MLP neurons of a small language model. Each row is named by its layer, matrix (up: input weights; down: output weights) and neuron, and shows model dimensions 0-127. Each number is 128 + 32 x the weight over its row's rms, rounded and kept within 0 to 255.
After each neuron's rows, "fires on" lists the tokens most often at its 100 highest values on Wikipedia text that the model never trained on.

L3.up274 [148 116 196 122 119  87 107 160 137 105  62 155 162 148 120 115  98 128 137 129 100  90 130 158 128 180 128 145 179  97 145 113  89 132 134 149 203  76 170 132 100 112 102  96 115 108 177 147 161 124  73 125 160 134 166 169 123 100 139  61 156  78  93 130  14  97 141 116 127  77  71 161 136 133 138 117 167 130 165  67 106 133  82 137 175 114 147 112 139 152 135 154 160 127  75  98 116 120 104 163 100  94  99 121 113 140 148 146 142 133 213  79  54 144 129 141 182 126 104  85 137 116 162 129 119 137  80 126]
L3.down274 [108 149 117 135 132 124 150 127 150 147 139  84 154  91 133  89 140 145 118 185 137 210 142  59  99 133 140 103  78 160 155  79 109 130  70 103  73 159 153 109 171 155 118 121  81 126 102 117 120  79 118 113 124  87 143  95 139 108 152 113  80 113 181 103 111 139 111 107 180 172 104 115  81 174  63 135 157 115  91 172 191  60 178  85  98 146 107 153 176 151 134 110  83  71 147 146 115  98 157 155  99 123 156 138 153 121 160 126 158 120 128 150 197 183 195 145  99 127 162 165  95 188  90 136 105  98 139 169]
fires on: ":", " &", "side", " and", "\"", "ge"

L6.up284 [106 147  86 169 137 104 123 120 105 116 131 138 104 141 127 100 134 175 173 113 152 152 132 138  96 141 175 113 102 153  67  89 204 142 156 159  92 109 124 157 171  88 130 179 136 118 126 125 133 170 132 132  92  44 125  96 134 169 142 100 157 131  58  73 151 113 134 161 127  93 140 144  70 171 134 106 102  87 115 162 143 108 110 168  89  83 136  81 125 163 164 100 134 138 138 159 113 122  67 149 206 102 139 172 141  78 157 150 198 109 149  93 129 143 147 107 138 141 119 164  89  93 104 156 132 145 129 146]
L6.down284 [164  69 177 135 221  86 108  85 139 108 122 142  80 184 128  99  99  89 150  42 142 111 133 124 102 132  56   0 182 111  93 167 100 145  83 104 125  51 148  74 100  66 186 121 127 131 152 150 140 137 139 138 112 148 128 193 120 216 132 145 111  81  98 127 107 177 123 109 134  81 155 165 132 124 144 164 108 111 137 113 129 147 161 143 154 113 105 152 114 140 151 158 142 112 132  87  94 132 143 176  92 160 121 179 133 140 190  83 124 104 139 113 133  80 121 155 136 164 132 165 145 122 123 126 150 137 129 162]
fires on: " R", " T", " U", " F"

L7.up276 [139 163 131 112 121 187 113 123 170 111 127  63 196 119 164 115 115 165 107  79 128 123 111  85 130 121 117 154 159 111 172 127 150  61 107 200 103 126  67  86 188 111 120 148 153 102 163  88 110 165 115 119 150 183 181 152 105  90 101  95  73 155 150 139 160 112 170 120  97 184 114  99 116 143 107  96 147 216  78 118  64 116 102  83 122 155 101 155  84 104 115  82  98 149 158 111 131 154 164 157  97 158 124 105 127 178 157 141 161 139 137 155 172 128  83 143 102  87 133 116  99  54  43 171  94 167 193 162]
L7.down276 [ 64 171 122 146 206  94 136 167 115 105 154 127  99 186 108 151 118 146 171 118  97 122 116 116 126 109  72 142 140 186 117 115 138 125 104 118 113 169 115  95 151 105 125 136 144  76 150 172  79  96 119 161 176 130 117 132 113 127 128 125 146 226  90 147 130 119 116 164 130 144 167  86 162 136 129 175 125 151 121 111 124 107  88 144 145 162 140 121 142 129  85 161 132 117 125 206 104 173  68  89 159 140 100 130 244 121 196 136 111 182 172 160 150 130  70  75 139 105 124  74 109 106 156 109 128 180  92 135]
fires on: "-", "s", "ent", "or"

L3.up119 [145 133  76 115 117 131 128 115 169 124 103 137 137 147  98 121  92 126 129  73 197 116 125 102 150 122 119  97 181 164 174  94 180  85  74 113  91 111 123 110 144 117 130 160  70 174  99  83 100 147 187 105 176 144 108  75 128 152  98 126 116 150 112  95 106 136  91 207 126 118 148 117 157 126 107 158 106  66  68 153 112  35  96  92 126 114  96 125 123 163 152 112 197 152 160  99 153  97 136 139 132 109  98 106 162 145 177 130 142 133 126 103 111 115 108 121 119 129 113 122 142 157 103  99  38 105 147 142]
L3.down119 [126  97 128 117 123 130  96 135 177  93 134 131 113 126 115  51 215 132  85 129  97 108  98  58  94 120 187  86 157  75 150 118 117 154 146 122 143 146 124  66 160 154  79 153 118 148 171  90 119 147 177 149  99  96 110 170 175 115 134 162  70 132 120 161 164 123 137 156 155  98 119  84 170 103 156 107 116  59 176  78 194 142 150 127  85 153 127 110 126 132 102  82 156 107 153 126  95 134 115 102 156 177  87 128 167 126 143  95 142 115 151 133 186 153 105 160  75 133  94 155 103 129  67 133 102  89 165 157]
fires on: "p", "le", " Par", "at", "au", " down"

L3.up239 [121  99 131  66 135 129 170 170  90  82 103 103 121  95 169  94 180 101 130 170 169 110 125 120  98  87 139 160 119 162 124 137  61 139 179 147 132 113 154 168 189 125 125 113 186 105 187  88  66 143 125 142 125 115 161 134 117 167 180 181  99 115 146 144 124 150 166 139  83 148 110 114 155 113  75 115 135 162 139 202 146 120 150 125 175 145 136 131  72 141 168 124 106  73 135 143 112  93  82 204 101 141 108 134 133 135 176 129 181 173 108 156 148 170 104  93 139 144 101 135  97 116  63 163 127 169 172 115]
L3.down239 [127 122 107  83 135 127 124 113 163 110 158 131 131 149 124 154 119 128  97 120 135 108 104 128 112 114 109 115  52 122 151  69 119 100 183  96 107 100 141 118 131 148 124  46 126 136 105 130 172 155 195 129 139 117 152 150 107 119 121 148 127 187 127 164  93 101 148 109 127 139  62 123  71 136 131 157 134 142 161 155 114  67 105 163 102 111 101 128 156 128 114 136 111 116 157 158 121 135 144 141  85 144 219 171 110 151 162 135 104 132  68 138 112 170 105 134  76 157 118 133 144 117 156 179 168 188 160 140]
fires on: "at", "ubl", "l", " Democrat", "ont", "e"

L3.up358 [131 124 129  85 117  97 140 148 129 132  85  99 133 124 177 171 147 141 119 146  99 135 146 146 181 114  53 154 181  85 169 177 148 104 157 121 118 160 152  73 112  77 162 115 115 146 205 106 134 142 146 123 156  84 149 120 162 135 110 120 129 104  89 110 141  98 174 110 116 118  91 105  55 102  94 154  99 178 158 148 167 114 135 126 146 129 120 190 155 175 116 104 104 112 132 126 115 141 154  95 137 141 129 144 112  72 139 130 137 111 152 185 137 204 106 165  92  76  93 144  65 113 156 113 107 124 120  87]
L3.down358 [123  95  84  75 108 176 134 119 112 138 125 152 115 154 130 181 104 117 104 126 128 131  99 108  86 132 131 153 107 113  98  66 121 141 144 181  78 110 171 128 142 112 188 163 136 150 140 135 144 119  35 117 152 153 160 147 105 152  72 150 197 215 150 103 132 156 117 174  72 152 127 109 153  85 132  94  93 203 196  95 128  88 115 168 155 128 135  67 121 142 120  86 192 137 131 157 154 124  85 144 130 194 151  72 135  95 153 162 127 151 198 108 100 128 149  98 175 169 121  74 103  99 105 185 120 119 107 139]
fires on: "s", "4", "les", "-", "7"

L7.up353 [ 96  87 111 125 116 118 104 163 111 130 150 191 113 125 104 125 166 129 137 102 106 151 104 159 154 179 154 126  82 129  63 113  77 109 136 130 107 179 143 130 149  86 119  98 115 132 126  79 146 136 147 139 131 130 198  75 146  93 108 119 151 152 118  98 184 159 132 110 152 148 184 132 157 120 172 111 147 124 165 143 115 144 117 152 126 153 139 145 128 100 131 133 198 132 113  99 162 141 156 135 141 156 107 153 121 100 185 109  89 137 141 106 115  77  40  23 143  95  95 150 132 106 104  76 152  96 121  93]
L7.down353 [182  98 138  60 141 162 151 111  97  97  54 123 154 139 118 110 168 134 196 131 150  91 122 153 172 115 124 105 104 169 103 135 149 120 102 121  97 154 145 183  92 146 162  98  88  70 150  96 151  63 116 137 122 126 110 153 112 151  96 146 117 122 143 102 117 134  98 103 185 223 129 105 111 114 130 140 144 135 119  71 120 173 187 151 134 155  94 141 107 155 152 170 182 179 130  97 158 130 136  51  94 102 109 135 125 106 198 122  71 106 137 154 152  89  84 126 117 131  90 140 146 147 122 154 165 143 146  99]
fires on: "or", ",", "m", "ier", "able"

L7.up8 [184 155 128 214 192 123 159 138 147 164 116 145  75 137 146 105 174 108 131  93  90 157 150  98 113 120  83  25 162 143 115 132 220 127 112 131 112 193 120 162 154 135  85 102 159 105 106 139 175 133 168 145 143 112 114  85 102 125 133  96 136 120  71 119 102  89  83 144 110  63 115 143 115 153 141 116 164  86  78 163  80 100  71  78 112 191 130 106 144 196 135 101 141  93  95 145 127 120 196 139  81  75 142 139 135 127 128  82 133 111 133 169 166 115 123 189 120  70 110 131 151 119 119 135 164 126 107 147]
L7.down8 [105 110 128 119 188 159 145  99 143 145 154  88 132 115 123 134  98 118 109 131 112 119 185 167 111  74 177  19 169 125 161 119 115 185 134 131 133 158 157  81 122  86 157 164 168 138  85  54 124  99 146  74 158  93 157 147  67 113 167 135 123 159 128 115 135 123 139 136  81 157 111 117 141  95 144 134 101 121 181 151 189 145 111 103 142 165 158 114 101 146 126 118  90 108 116 105 170 194 125 154 158 140 105 181 106 111  89 150 153 161 181 165 141 110 125 166 103 108  97 100  98 159 135 148 100 181 123 138]
fires on: " K", " k", " F", " T", " M"

L6.up6 [172 155 124 111 103 137 131 163 139 105 142  58 185  89 103 161 103 125 183 138 106 120 193 108 159 101 123 137 122 139 131  99 116 122 137 120  92  92 184 114 159 173 135 157 145 124 169 120 170 122  73 127 120 118 124 101  90  80 117 146  96 101 114 103 118 179 160 120  94 135  86 181 147 174  94 107 107 102 107  94 170 162  97 113  77  97 117 104 194 149  87  85 139 102  93 130 163 116 137  83 156 138 117 161  47 143 182 152  89 116 100 212 185  90 148 167 212 141  81 123  80 171 115 194 137 145 151 186]
L6.down6 [147  84 109 179 149 129 156 165 142 105 132 111  69 180 153 105 171 149 130  65 101 123 106 125 126 132  95 134 115 120 123 104 190 147 100 112 141 190 170 146  82  78 181 136  56 120 137 179 125 185 135 113 103 209 101  89 126 120 217  99 115 129  89 152 148 138 111 133 141 167 171 122 106 105 135 141 158 102 126 139 106 125 123 123 173  92 110 163 104 128 109 115 123 125 124  85 110  99 136 200 127 171 127 151 192 146 160 140  87 154 119 114  91 181 102 157  99  95 119  90 183 109 103 129 165 105 110 109]
fires on: " and", ")", "ib", "ing", "ur", "emb"

L3.up192 [139 118 125 208  82 102 183 167 124 139 156 167 194 159 199 131  97  60 131  49 110 116 152 119  94  89 145 139  96 117  84 119 144 128 142 138 113 194 129  99  48  83  90 142 131 127 149 128 152  82  96 185  77 135 176 111 137 104 132 155 114 153 128  99 105 176 178 122 114 160 105 102 184  83 142 145 138 147 125 135 156 189 146 107 109 118 168 105 150 146  79 112  75 150 122  83 155  96  98 103 196  99 140 111  94 132 159  81  90 176 120 117 159  86 103 170 103 175 109 106 156 127 156 135 149  99 136 139]
L3.down192 [139  88 207 130  53 101 101 151 177 147 115 118  76 130  96 208  95 122 176 144 169  98 194 122 125  75  99 114 121 106 162  97 138 117 202 131 164 124 124 119 116 129 107 131 111 149  70 140 130 149 126 168 131 132  77 125 174 115 148 120 130 134 122 173 160 156 121 138 127 129 144 121 123 101  87 116 196  88 176 117 105 122 128  57 143 123 103  86  91 142 139 104  67 133 161 139 154 148 124 154 115 123  82  60 111 126  95  83 159 119 102  68 104 176 116 184 135 142  92 141 164 132 119 120 174 113 157  98]
fires on: " and", "ent", " in", " to", " rel", " or"

L3.up12 [160 102 124 141  97 157 198 146 155 111 119 160 149 158  90 147  79  57 164 120 140  75 118 107 115 154 143 149  88 147 163 125 108  56 149 156 151 132  89  74 108 148 135 131 127 121 122 116 138 140 102 131 114 101 131 156  61 145 126 106 180 125 154  62 119 110 154  96 132 143 157 120 158  95 154 124 106 139 121 128 150 120 133 117  95 147 129 142 154  85 125 118 111 137 144 117 111 153 110 155 147 166 129 126 119 129 165 121 167 179 175 112 132  64  90  46  96 169 120 107  92 140 114 121 117  80 184 107]
L3.down12 [154 158  41 136 122 177  98 137 103 126 176  90 113  87 138 120 136 119 138  84 131 107 172  94 134 127 139 134 151 103 184 145  49 154 119  88 132 132  65 148 117 115 107  99 168 137 117  78  87 153 110 150 102  77 165 129 179 139  83 155 190  85 117  91 161 118 138 107 162 128 167 146 147 127 190 116 188 128 113 107 124 113 143  88 100 133 120 192 151 116 154 129 112 148 189  63 173 131  91 126 146 137 124 155 119 140 140 172 180 101 158  56 156 118 149  79  99 137  89 152 130 105 124 148 108 166 151 129]
fires on: " Con", " dec", " and", " or"

L7.up101 [146  76 153 147 117 177 168  82 136  95  53 164  76 131 119 150 159 111  72 130  78 139  45 160 115 171  90 119 127 198 129 152 122 189 115 108 198 131  91 188 125 112 184 132 122 114 158  98 149 129 122 101 128  97 105 120 103 125 130 137  79 130 117 146 123 111 139 116 122 122 100 112 166 102 147 170 160 135 132  96 136 148  82 196 127 134 173 164 146 121 129 101 110 150  66 152 101 183  64  94 130 149  48 142 153 173  99 105 108 124 161 110  89 158 123 142 134 178 104 151 108 153 110 121 151 135 140 103]
L7.down101 [111  97  39 126  51 152 119 121 162 122 161  82 145 118 167  99 134 151 131 112 176 112 145 145 189 188 115 145 128 124 132 119  64  97 169 158 119  69 162 112  74 131 137 117 113 139 176 104  97 172 127 132 178  83 154 124 124 133 147  84 158  91 104 136  94 134  84 129 123 154 138 106  74 149 156 116 129 153 145 187 104  87 181  53 147 110 135 129 120 143 142 126  96 136  94  95 106 123 130 158 125 140 156 174 179 112  63 119 100 119 103 182 130 173 127  87 127 106 152 158 140 130 134 129 107 152  72 170]
fires on: " and", "\"", ")", "ann", "."